Part of a small language model's weights.
Architecture: LayerNorm before each block, rotary positions, no biases in attention or MLP, untied embeddings, attention and MLP in parallel.
Training: 1081M tokens, 8248 steps.
MLP neurons of a small language model. Each row is named by its layer, matrix (up: input weights) and neuron, and shows model dimensions 192-255. Each number is 200 + 40 x the weight over its row's rms, rounded and kept within 0 to 999.
After each neuron's rows, "fires on" lists the tokens most often at its 100 highest values on Wikipedia text that the model never trained on.

L8.up955,243,177,239,201,237,205,275,214,185,222,236,180,93,204,285,207,188,187,164,287,185,216,294,269,225,197,244,276,246,241,182,190,157,144,217,197,203,197,102,190,156,192,177,227,135,190,174,167,268,204,156,176,223,239,156,170,157,143,237,226,219,147,177,237
fires on: "an", " W", " and", "ain"

L5.up684,117,119,206,235,222,201,182,248,200,175,193,188,262,183,215,207,226,211,143,225,251,232,116,290,158,241,282,230,212,205,185,167,216,176,212,217,191,251,235,295,160,212,237,231,149,207,198,269,160,182,202,216,195,224,119,202,194,258,171,246,161,243,167,166
fires on: "ash", "ish", "ce", " Total", " exp"

L5.up371,139,151,172,162,245,285,217,230,162,236,170,157,234,217,217,159,240,236,211,232,222,278,138,200,155,222,189,241,190,197,208,171,230,176,192,148,173,139,200,191,215,209,281,216,139,220,159,289,230,218,230,206,211,173,264,225,169,219,149,254,109,178,206,161
fires on: "ce", " both", " only", "va", "ash", " people"

L3.up364,237,189,216,191,165,160,218,321,149,182,136,226,172,157,239,167,154,198,237,274,233,161,203,162,180,200,185,252,231,237,203,200,215,178,145,171,300,184,191,251,152,112,206,185,252,180,176,152,143,178,128,208,178,164,208,245,160,189,174,146,158,190,164,229
fires on: "==\n\n", " based", " Sp", " Part", " par", "pe"

L2.up287,185,167,175,190,260,246,151,156,108,209,155,133,218,230,194,211,175,193,159,226,220,149,210,274,182,137,182,174,235,188,226,269,250,191,270,192,194,195,158,205,209,167,239,211,134,169,178,215,222,244,162,137,202,201,264,245,235,186,187,154,152,227,180,233
fires on: "port", " •", "iter", " Gall", " Goals", " album"

L2.up1142,211,149,160,216,188,206,131,233,175,176,176,142,213,198,162,246,178,228,174,174,149,160,281,186,263,184,237,223,230,115,204,258,207,215,232,216,243,190,239,174,111,107,237,175,137,112,222,159,173,126,186,137,265,200,263,244,260,229,170,214,135,221,276,206
fires on: "ery", " without", " addition", " election", " intro", " Game"

L5.up192,197,244,172,216,244,228,225,216,224,217,178,127,169,217,191,197,223,198,267,242,137,225,170,150,140,180,221,199,141,215,239,207,187,106,195,162,203,158,165,226,154,208,238,149,182,152,225,295,269,248,244,186,179,175,236,227,235,189,211,251,106,167,234,273
fires on: "'", "\"", "(s"

L8.up790,181,223,189,160,218,214,213,220,177,210,246,256,215,206,261,173,277,162,201,198,237,219,186,147,164,209,172,150,198,244,185,157,148,190,169,190,235,180,243,209,181,226,182,229,156,222,188,167,220,207,125,203,257,193,146,231,202,111,188,221,240,196,114,232
fires on: ",", " while", "\","

L2.up665,167,202,189,214,192,229,271,227,182,200,252,173,149,165,191,250,156,152,173,189,234,170,252,197,212,160,240,177,225,214,158,289,235,271,288,183,186,208,190,178,170,225,334,185,169,164,144,186,178,211,143,192,266,152,237,284,258,183,209,132,254,185,242,150
fires on: " of", "iting", " New", "ever", "omet", " document"

L5.up549,262,215,136,181,199,190,197,203,139,193,267,232,119,214,200,167,233,189,224,165,155,214,174,163,209,186,239,166,223,193,217,203,194,203,151,211,158,180,269,135,193,202,191,189,167,205,196,195,117,197,135,211,217,179,241,191,247,182,247,176,219,167,227,238
fires on: ";", " and", ",", " |", "9"

L2.up151,198,182,157,183,176,229,193,236,206,272,183,194,222,160,175,194,229,275,194,208,163,116,183,208,269,227,210,156,205,154,187,162,275,228,194,306,214,322,145,265,194,207,180,168,233,173,99,198,199,203,195,135,296,194,224,102,158,171,265,206,258,133,236,168
fires on: " as", "leg", " Mr", "ank", " Leg", " with"

L3.up678,234,261,196,254,169,132,116,219,200,246,112,203,227,121,292,182,173,228,267,287,257,234,247,216,243,223,198,217,196,156,190,260,244,229,197,214,287,210,163,222,210,238,164,213,163,198,165,119,169,292,152,272,198,227,76,235,205,214,237,135,242,155,232,238
fires on: "'", " Land", "ux", " Republic", " Society", " Dec"

L2.up1050,258,170,281,194,176,208,299,165,235,201,257,188,226,184,148,204,186,247,152,221,162,175,278,239,296,188,182,204,255,212,230,185,238,194,203,227,240,261,249,182,169,96,277,196,276,223,237,258,216,220,218,176,169,251,263,194,271,147,288,221,208,231,204,241
fires on: "ber", "ined", "bert", "ished", " Label", " made"

L3.up170,256,168,190,258,227,200,289,180,170,235,231,239,164,240,223,179,235,271,193,238,187,209,156,150,243,223,205,179,241,192,227,208,258,278,197,150,353,206,185,185,235,204,221,217,299,236,300,214,224,179,201,129,303,141,185,209,163,215,132,256,181,279,145,255
fires on: " rel", " name", " Cons", "with", " appointed", " represent"

L2.up329,201,176,115,225,200,247,197,217,243,213,167,224,199,204,220,226,197,234,212,222,228,220,170,207,192,186,126,132,233,194,202,210,193,186,202,292,227,197,145,291,290,268,233,196,156,229,190,172,186,211,230,187,278,204,279,215,173,173,258,212,222,260,188,276
fires on: " Ser", " just", " Goals", " coach", " Italy", " sit"

L5.up533,205,127,214,163,275,232,220,298,170,222,149,162,277,258,234,221,273,191,213,181,213,193,200,225,203,294,207,196,173,204,268,192,228,191,171,111,191,291,184,145,200,172,202,266,236,212,228,163,167,213,218,190,187,112,116,180,210,216,180,275,151,184,182,228
fires on: "un", " similar", " half", " desc", " Bul"

L8.up344,187,203,181,86,128,224,177,198,193,255,239,274,180,140,253,205,186,218,163,163,232,235,204,232,223,279,215,177,224,132,241,173,179,257,185,248,192,166,194,117,232,198,218,216,186,201,178,120,145,214,256,197,208,172,96,288,225,145,200,222,208,199,84,212
fires on: " in", ",", " at", " the", " of", " from"

L2.up517,203,246,262,250,198,235,288,122,226,273,205,249,254,250,228,180,183,250,183,249,252,209,166,214,224,244,180,220,197,244,224,198,219,224,209,206,234,240,232,244,263,157,244,239,285,278,213,234,217,233,233,231,180,247,183,229,200,167,220,217,148,278,178,185
fires on: "cted", "osition", " made", "Career", " full", " Label"

L3.up525,201,240,169,201,209,167,235,242,126,217,99,224,206,172,237,218,237,218,193,285,193,190,241,185,242,258,232,184,124,189,213,201,194,179,175,184,217,137,175,206,191,157,253,157,224,253,161,186,160,140,221,253,180,244,185,220,214,242,140,149,190,162,173,209
fires on: "ile", "ili", "read", "ork", " because", "ults"

L5.up989,243,162,169,176,261,146,217,187,133,158,201,108,139,173,192,181,189,211,189,248,156,273,140,195,186,165,224,273,197,207,263,213,147,189,177,237,223,221,232,197,114,108,159,184,185,224,149,170,196,157,147,193,282,151,277,179,182,171,217,115,197,168,210,196
fires on: " and", "'s", ",", ":"

L5.up915,201,236,287,112,268,225,190,185,233,196,194,160,238,196,247,236,281,165,262,177,185,230,205,193,277,253,202,283,165,235,183,155,193,248,271,246,151,240,206,234,157,192,167,267,192,157,191,233,226,185,152,165,258,202,196,182,289,147,190,275,247,296,199,180
fires on: " Party", " past", " Cat", " P", " community", "ay"

L3.up862,225,183,158,228,260,240,241,263,107,177,157,174,226,175,215,188,221,178,167,219,235,162,156,189,221,185,182,183,222,257,253,176,159,252,187,146,199,174,211,99,253,163,236,169,164,226,236,144,168,182,221,183,217,218,194,208,165,192,211,247,120,162,206,136
fires on: " vis", " show", "ives", "west", "uk"

L3.up386,247,91,260,232,278,286,224,207,225,158,177,207,215,270,188,194,261,206,169,234,195,219,173,178,242,147,180,217,210,222,219,177,165,194,189,237,254,307,182,176,220,275,228,226,208,130,242,219,200,110,252,173,196,176,224,180,203,199,193,239,208,274,198,210
fires on: "hen", "oot", "ble", "ge", " process", "iger"

L2.up951,93,234,245,206,212,144,131,184,185,183,184,136,148,236,169,163,211,194,169,162,273,168,245,199,218,199,230,267,148,242,212,126,169,225,284,140,189,177,211,185,260,159,145,161,157,218,189,258,143,182,178,212,105,149,225,164,279,193,193,168,138,185,216,190
fires on: "och", "ship", " died", "cess", "mb"

L3.up944,255,193,207,260,195,245,236,183,210,171,85,224,245,180,196,172,208,259,225,190,212,183,140,148,156,250,200,174,189,233,235,228,238,228,174,186,385,198,172,196,245,330,157,232,231,194,232,232,134,123,281,170,197,197,156,185,176,182,290,176,135,206,161,178
fires on: "se", "ors", "icles", "alth", "ences"

L2.up519,232,180,113,227,236,206,182,235,168,189,158,221,212,191,284,239,191,197,197,255,198,176,207,242,168,177,213,177,235,200,221,267,157,202,276,111,206,92,127,238,248,233,246,196,177,173,156,160,202,220,131,164,206,186,212,246,173,208,197,174,179,253,151,166
fires on: " •", "iter", " party", "ally", " transport"

L8.up624,149,219,115,221,156,202,259,190,178,223,240,168,172,177,241,250,252,249,254,246,151,193,164,195,220,234,173,213,211,212,223,197,192,244,188,176,157,181,225,214,112,145,242,192,243,240,173,228,150,199,153,222,213,263,215,229,343,197,252,182,153,232,172,208
fires on: "it", "is", "ud", "il", "in"

L5.up331,267,146,226,132,202,231,225,199,183,205,251,232,219,205,206,195,190,124,184,229,271,202,227,146,279,212,166,232,157,189,169,246,167,234,186,183,235,194,241,160,157,189,213,203,216,173,197,256,219,204,208,209,201,219,242,193,200,179,148,165,173,166,117,205
fires on: "0", "7", "6", "5", " ", " and"

L8.up78,190,253,238,178,195,155,199,241,199,191,256,242,228,212,219,202,188,204,216,209,213,171,200,191,302,221,322,177,149,193,173,233,173,194,146,264,174,235,272,196,163,208,174,198,204,169,227,207,276,155,195,217,235,134,178,151,200,172,161,144,164,144,163,204
fires on: " and", ",", "7", "ks"

L8.up733,214,265,258,118,219,222,251,240,193,195,267,151,249,192,217,206,221,280,150,233,234,247,193,154,137,192,163,176,162,228,208,156,174,186,148,154,212,222,162,192,160,167,161,170,168,250,171,171,225,183,208,173,215,123,211,174,211,195,86,213,285,205,149,262
fires on: ",", " of", "um"

L3.up1022,234,192,188,189,231,218,220,215,180,185,180,170,180,218,243,276,199,177,243,144,161,126,256,226,182,209,175,232,266,222,265,118,181,175,216,192,304,177,160,164,196,194,201,215,234,200,193,202,224,206,208,186,243,167,357,193,241,221,207,165,128,222,198,167
fires on: " A", " Be", "ime", " much", "uch"

L2.up321,93,221,283,195,147,210,201,226,200,198,187,200,142,143,121,176,184,217,220,145,236,192,182,139,148,184,194,199,158,217,167,66,176,209,194,200,214,202,218,269,230,243,194,115,166,217,171,232,228,168,172,182,163,200,192,221,234,254,197,168,250,126,230,209
fires on: "}", " miss", " died", "mb", " open", " returned"

L5.up445,210,239,226,86,185,243,211,192,206,138,183,176,219,189,309,170,226,131,284,252,222,246,267,249,211,145,265,205,198,167,259,175,234,254,177,165,112,204,248,160,227,148,175,188,164,292,145,229,243,280,174,261,257,170,245,149,234,166,225,212,273,151,243,205
fires on: " att", " Athlet", " Score", " which", " suff", " bel"

L2.up910,212,202,193,154,224,229,186,182,179,278,226,241,203,238,310,154,209,238,172,194,278,151,152,215,139,203,227,188,182,196,177,233,157,212,158,156,180,179,193,244,196,189,126,203,161,200,188,186,212,249,207,239,205,157,255,148,229,172,170,241,303,242,219,185
fires on: " Part", " Best", " viol", "stitution", "stitute", " Army"

L2.up33,233,151,119,224,190,221,208,199,256,234,159,226,189,169,219,213,125,222,159,204,147,205,166,181,171,186,219,151,223,220,247,182,201,138,270,214,279,233,159,232,182,262,272,234,229,245,227,195,174,201,247,177,193,277,276,215,160,203,287,179,212,222,212,184
fires on: "ip", "ur", " Candidate", "nes"

L2.up747,212,161,171,191,150,218,219,205,288,206,184,198,244,230,168,231,196,262,191,246,203,225,172,218,202,184,194,199,176,160,199,216,155,183,237,246,234,219,202,270,257,276,205,259,159,202,195,244,178,146,248,211,249,253,232,213,225,255,285,141,226,262,247,219
fires on: " University", "ism", "ale", " real", "iety", " iss"

L5.up488,214,129,186,212,263,266,211,286,201,219,144,179,258,193,191,226,277,217,188,167,207,206,247,238,246,246,238,231,135,186,224,185,261,175,211,162,192,239,297,144,184,237,194,242,178,221,185,207,184,191,204,269,168,161,132,240,215,231,206,253,228,253,176,195
fires on: "un", "ition", "ative", " similar", "ription", " Label"

L5.up285,167,199,168,274,229,214,233,198,247,159,228,155,171,216,235,193,220,189,234,265,219,230,174,207,162,244,197,238,203,193,258,212,260,142,248,186,178,195,202,165,188,149,224,166,187,173,215,161,236,236,271,139,263,204,257,165,216,210,218,217,177,158,198,255
fires on: "ons", "ke", "x", " US", "ob", "'"